Part of a small language model's weights: learned positions, 740M tokens.
MLP neurons of a small language model. Each row is named by its layer, matrix (down: output weights) and neuron, and shows model dimensions 192-255. Each number is 128 + 32 x the weight over its row's rms, rounded and kept within 0 to 255.
A block is one neuron, or neurons of one layer that tend to fire together. After each block is what it responds to, as a language model described it from the Wikipedia text at the highest values.

L5.down528 [152 112 117  69 132 120 112 102  89 154 185 168 153  76 121 147 107 105 129 109 109  99  74  92 146 154 105  61  76 152 145 137  87 132 140 167 113 188 129 143 185  87 138 192 173 157  90 167  35 163 132 158 145 170  14 107 138 126 145 114  91 181  97 129]
Preposition "in" after clauses

L4.down57 [ 65 107  66 143  89 133  62  96 107 136 134  99 179 142 129 126  81  87 117 143 137  92 108 116 118  96 139 198  81 159 127 142 122 107  22 158 171 100 136 172 146 123  65 166 116 124 175 122 103  92 117 159 112 133  75 104  90 124 130 168 146 162 175 112]
L4.down334 [141 125 137  98 128  89 127 102 121 122 125 146 144 102  84 142 118 129 118  48 126 157 136 168  97 118 130  92 134 115 108  99 145 125 115 131 119 147 125 137 142 163 101  77  62  94  98 119  75 173 116 138 127  98 121 179 112 116 130 108 128 123 116 126]
L4.down435 [137 121  95 141 153 112  49 181 118 133 151  92 142  54  98 139 156 146  99  86 101 145  89 142 102 165 135  79  85  87 156  71 142 102 144 149 158 137 127 153  84 136 143 134  61 122 174 136  97 146 109 148 180 204 132 135 148 149 119  81 163 124 120 146]
L4.down568 [147  75 151 126 143  99 137 147  78  78 135 159 154 169 140 106 147 124 145 149 126 101 130 123 170 130 110 168 139 121  91 152 111 113 110 185 152 146 170 159 100 131 162  96  58 149 102 154  95 123 134 154 133 138 143  46  67  77 127  96 136 177 203  80]
L4.down829 [152 156  90 115 142 108 153  68 147 176  53 138 191 100 147 125 146 190 119 132 122 110  89  88 138  51 114 113 147 156 108 139 112 187 113 176 120 182  96 104 115 155 111 205  54 156  90 143  96 108  59 126  98 103 108 118 149 129 148 104 172 148 112  56]
L4.down936 [126  92 162 103 217 134 128  89 109 172 114 164 207  94 129 106  99 172 146 130  86  94 108  72 155  98 116 136  81 107 124  97 150 142  86 119 145 140 121 133 119 124 140 197 111 148 136 144 110 135 118 232 145 118   3 132 126 110 159  98  92 138 103  94]
L4.down1522 [ 75 117 108 168 150 160 148 126 115  73 143 148 155 127 132 147  81 102 144 186 171  87  71 140  75  87 128  49 117  93 111 127 143  62  88 194  78 152 108 149 138 147 156 137 116 159 147 146 106 115  23 110 156 147 126 141 143 130 115 125 153 163  95 114]
L4.down1544 [116 102 138 170 118  44 166 165 123 136 152 130 122 136 169 156 122 138 117 164  91 150 137 113 158 118 125 136 151 175 138  99 123 128 156 163 115 153 138 163  69 202 105 176  86 159 118  80  77 164 177 130 119 137  80 124 134  53 106  56 142 167 107  56]
L4.down1669 [ 76 116 134 126 123 134 142 109 124 112 104 167 125  87  97  83 173 140 122 150  98  90  65 124  92  97 159 223 141 127 144 144 128  91  97 100 141 121 150 141 153 174  32 164 109 147 167 115 135 152 134 127 127 112 118 129  28 120 125 141  23 124 141  71]
L4.down1859 [ 73 123 135 153 123 116 155 102  98  89 146  84 168 118 120 174 177 111 139 144 148 100  96 125 118 144 153 145  92  94 181 121  93 129 133 112 189 120 159 150 107 132 167 121 147 177 131 100  79 121  71 117 121  90  82 167 155 101 100 181 152 142 151  80]
L4.down2070 [137 178 102 112 147  77 106 120 141 149 129 117  98 119 146 170 142 142 132  33 148 119  72 146 167 114 125 130 138 185 118 108 130 183 187 133 131 145  97 144 114 134 147 172 182 136 110 132  51 125 133 203 139 118   0 122 129 106 106 130 109 190  86 108]
L4.down2110 [ 90 104 153  89 126 132 112 112 135 110 103 164 143 197 130 133 101 154 147 126 140  91 168 179 175 132  72 158 115 123 166 177 133 137  94  98 130 133  71 128 131 149  45 126  74 126 140 152 108 138 153  96 155 108 148 111 127 112 126  47  98 174 132  95]
L4.down2612 [136 122 127 113 105 153 145 166 133  94  85 135 204 146 117 102 206 108 148 103 115 109 100 101  92  64 119 107 155 136 131 159 147 144 104 109 116 127  91 129 104  56 130 204 122 131 187 136  68 132 124 137 116  95 149 130 133 125 126 144  84 135 160 163]
L4.down2997 [ 71  99 103 135 149  87 143 159 146 161 144  85  84 134 128 191 149 107 148 155 131 180 131 211 118  84 154 136  70 160 151 180 116 156 141 133  90 120 142 145 162 143 135 116 124 105 157 150 174  96  84 107 133 121 127 223 108  85 131 157 117 153  82 103]
L4.down3865 [111 167 126 149 151 145 172 112  67 123 139 126 137 144 148 112 130 109 159 115 120  98 129 148 120 131 112 167 162 120  84 132 147 144 100 171 133 148 127 216 131 117  90 135 137 105 111 100  39 135  96 172 109 147  87  84 112 152 118 122 105 234  83 147]
L4.down4428 [138 145 159 111 154 134 125 130 154 100 137 160 115  69 107 147 142 160 138  85 101  65 134 127  80 133 145 129 140 193  96 133 156 134 108 134 192 107 118 158  82 113 187 105 123  88 192 118 103 103  37 137 101 166 149 181 135 125 125 171 143  96 147 170]
Latin prefix openers in/ex

L2.down1615 [111 125 162 108 173 136 140 121 123 151 124 185 156  96 115 114  84 123 129 125  88 112 163  89 168 151  97 132  90 146 122 118 149  62 138 114 166 121  97 132 146  92 119 173  99 169 130  89  38 128  73 194  80 113   0 106 149 106 145  98  87 168 168 107]
L2.down2676 [ 85 146 160 144  94 121 128 127 113 154  89 166  84 137 129  99 124 162 130  68  74  97  98  91 134 164 116 123  86 149 163 209 151 153 121  95 175  89 104 185 179 144  67 161 114 124 136 110  93  28 123 132 177 128 129 137 148 105 129 137 149 155  99 128]
L2.down3874 [110  68 124 134 207 120 130 117 153 123 133 157 101 112  86 121 177 103 140 168  89 101 130 135 150 140 117  92 115 146 110  92 134 113 125  83 141 128  85 147 114  96 162 167  79 122 119 120  74 114 112 185  85 101 110 172 126 113 127 123  87 183 140 106]
L2.down4423 [140 182 154 158 108 176 102 139 105 162 180 115 171  56 160  77 107 133 109 160 142 113 156 115 132 150 150 119 154 168  88  64 123 156 105  99 133 134 153 161  59 125 110 127 130  75  76  97 130 101 148 203 148  99 129 113  98 108 131  94 131 128 147 110]
In / in token

L2.down181 [ 77  84 121 148 155 128 149 110 111 101 149 119  91 169  95 159 168 109 144 133 103 100  88 171 127  89 119  67 155  85 126  63 150 132 135 105  70 174 133  78 150 131  41 113 177 123  77 142 165 157 126  90 147 114 135 143 162 121 119 153 112  94  86 136]
L2.down2339 [176  21 135 126 116 129  83 106 128 105 117 119 125 142 104  88 110 148  71 143  80 126  94  88 138 130  96  82 148 128 153 105 125  56 125  93 131 201 104  87 127 108 170 149 143 144 120  73 112  92  68 121 146 125 117 178 128  86 142 134 156 156 175 197]
L2.down2624 [144 173 103 150  72 193  87 128 106 110 124 101 164 156  98 120  84  68 161 128 121 105 115 164 115 129 162 114 149 101 132 104 137 151 177 179 155 154 122 100 140 133 112 112 165 152  93 108  81  84 138 112 124 122 124 161 105 103 142 131 143 178 140 143]
L2.down2734 [111 120 124 122 174 125 125  85 148 131 121 112 101 106 174 121 135 129 140  56 101  87 133 126  98 116 125 117 101 126 215 111 157  84 200 104 137 142 153  87 143 142  90 102 121  88  78 120  56 108 145 123 179 178 118 143 135  40 139 109 173 157 101 114]
Year final digit

L4.down30 [ 87 123 187 144 129 164 151 120 119  62 168 148 101 105 155  88  77 107 168 131 161 188 102 166  99  99 120 148 160 151 122 160 123 115 122  92 147 140 137 128 166  84 132  78 125 128  96 152  97 118 141 131 112 157 132 152 174 136 133 127 114 132 153 116]
L4.down153 [157 152 136 173 131 101 130 105 132 159 172 126 172 115 170  85  67 101 144  81 142 172 103 120 139 109 113 103 118 169  72  70 144 143 144 105 131  62 133 166 154 115 129 152 145 126 168 100  84 138 139 164 193 136 140 145 167 110 161 137 169 150 161 162]
L4.down466 [133 191 165 106 137 117  88 149 104 142 119 164 133  58 124 115 149 135 141 148  71  54 217 204 173 102 146 148 118 168 118 114 122 192 166  85 170 136 107 129 165 198 156 103 142  62 138 115  83 126 119  80 144 129 140 151 144 164 161 143 174 183 165 122]
L4.down1210 [129 116 147 160 139 105 138 166 134 107 105  98 157 136  64 163 115  94  92 128  90 132 115 140 146  85 119  99  41  95 173 154  75 150 180  61 144 137 104 129 124 121 118 148 132 108 148 151 145 125 127 132 119 191 143 143 128  76 155 108 143 111 139 188]
L4.down1297 [208 132  48 136 119 125 119 209 136 155 197  54 138 119 143 160 104 101  80 107  96 151 178 167 141 180 153 156 107  88 134 154 115 109  96 100 123 110 113 161 132 132 130 180 106 114 130  97 114 152 108 120 158 164 155 148 162 166 162 116 121 174 157 146]
L4.down1384 [168 121 126 127 181  98 106 134 103 127  83 153 189  67 147  87 154 128 120 108  72 136 142 127  89 168 178 144 179 125 128 173 122 182  89 160 182 110  92 120 140 141  78 147 129 156 124 131 139 125 141 102 149 183 193  54 196 113 148 156 152 127 148 141]
L4.down1502 [130 168 128 162 203 149  96 103 137 131 136 131 167  91  53 126  99 159 167 113 115 128 188 136 109 111 213 111 117 134  19  98 114 127 197 112 137  95 109 114 147 173  72 107 124 120 151 104  85  75 106 119  91 148 113 150 117 127 185 118 155 158 160 114]
L4.down2366 [114 149 106 152 152 119 134 177 123 182 137 140 149 146 142 145 101  73 121  95 110 115 121 180 137 115  80 154 137 162 187  66  95 200 157 121 148  93 144  67 128 136 141  98 128 172 129  76 140 162 105 105 118 108 154 157 131  59 121 126 130  96 106 144]
L4.down2497 [148 113 111 144 165 139  83 140 124 160 170 163 121  83  84 163 105 156 135 158 108 109 110 121 121 128 127 182 164 166 131 105 160 106 119  56 134  98 162 141 127 100 123 116 160  98 137 129  68 104 164 121 142  60 153 143 170 152 121 226 118 187 126 163]
L4.down2975 [ 57 107 153 133 137 174 146 148 138 153 211 171 144  98 125 151 123 125 106  86 157  61 142  87 136 144 191 159 102 149 200 114 124 167 146 138  52 167  91 154  86 126 139 129 127 174  35 177 164 128  77 128 190 211 173 135 128 150 139  42 116 114  66 121]
L4.down3516 [190 127 126 165 115 132 135 158 115 167 132 161 104  73 136 104 134 166 118 160  50 123 162 130 114 155 138 101 159 218 156 103 117 119 119 104 137 130 150  61 111 121  77 120 132 131 162  81  73  48 180 134 221 125 138  89 154 106 118 152  74 118 151 127]
L4.down3521 [132 136 119 118 148 107 114 126 119 110 143 170 192  92 134 100 176  80 170 114  82 116  96  52 185 126 150 163  70 178 145  92  97  96 142 110 117 164 128 175 118 132  97  92 139  97  87 140  79  88  94 187 172 175  69  86 176 128 146 188  91  50 148 106]
L4.down3763 [117 131 173  62 177 155 186 162 135 112 126 152 130 158  84 126 190  57  93 123 107 116 136 155 118  99 122 137 141  86  93  91 131 133 135 107 173 161 196 134 158 123 175 110 183 105 190 153 116 146  83  47  99 127 120  62 141 138 145 189 135 155 210 180]
L4.down3796 [128 110 176 112 192 167 136  91 142  94  95 107 199 121  92 182 164 153 155 128 152 126 115  94 141  58 127  95  47 109 137  87 115 190 143 106 191  99 120  63 134 189  89 142 129 130 183 147 115 154 134 165 107 139 161 143 139 144 154  99 129 169 171  89]
L4.down3875 [ 95 154 123 103 121 133 160 195 129 107  98 130 125 100  84 159 171 120 121 110 119 121 128 136  70 115 180 108 115  79 203 118 147 135 111 120 111  79 180 116 151 211 134 169  92 142 129 136 128 160  99 144 118 123 179 133 134  87 116 112 136 121 102  86]
L4.down4051 [ 99 136  81 147  87  80 142 126 207 154 103  81 156 109 123 101 150 123 131 149  85 130 167 114 122 136 134 162 180 127 108  92 126 108 143 120 117 205 129 191 140 102 104 161 109 132 156 121  67 187 147 139 103 149 171 100 170 133 126 206 106 140  63 121]
Year final digit

L5.down3760 [110 173 193 121 112  91 116 139 169 137 168 113  97 116  86  67 138 191 158  72 105 108 190 168  92 134 165 149 117 138  99 124 152 111 128  53 122 133 115 150  83 150 145  85  76 115  92 140  73 129 112 127 145 162 102 139 148 159 159 167 139 182 212 122]
Dates within timelines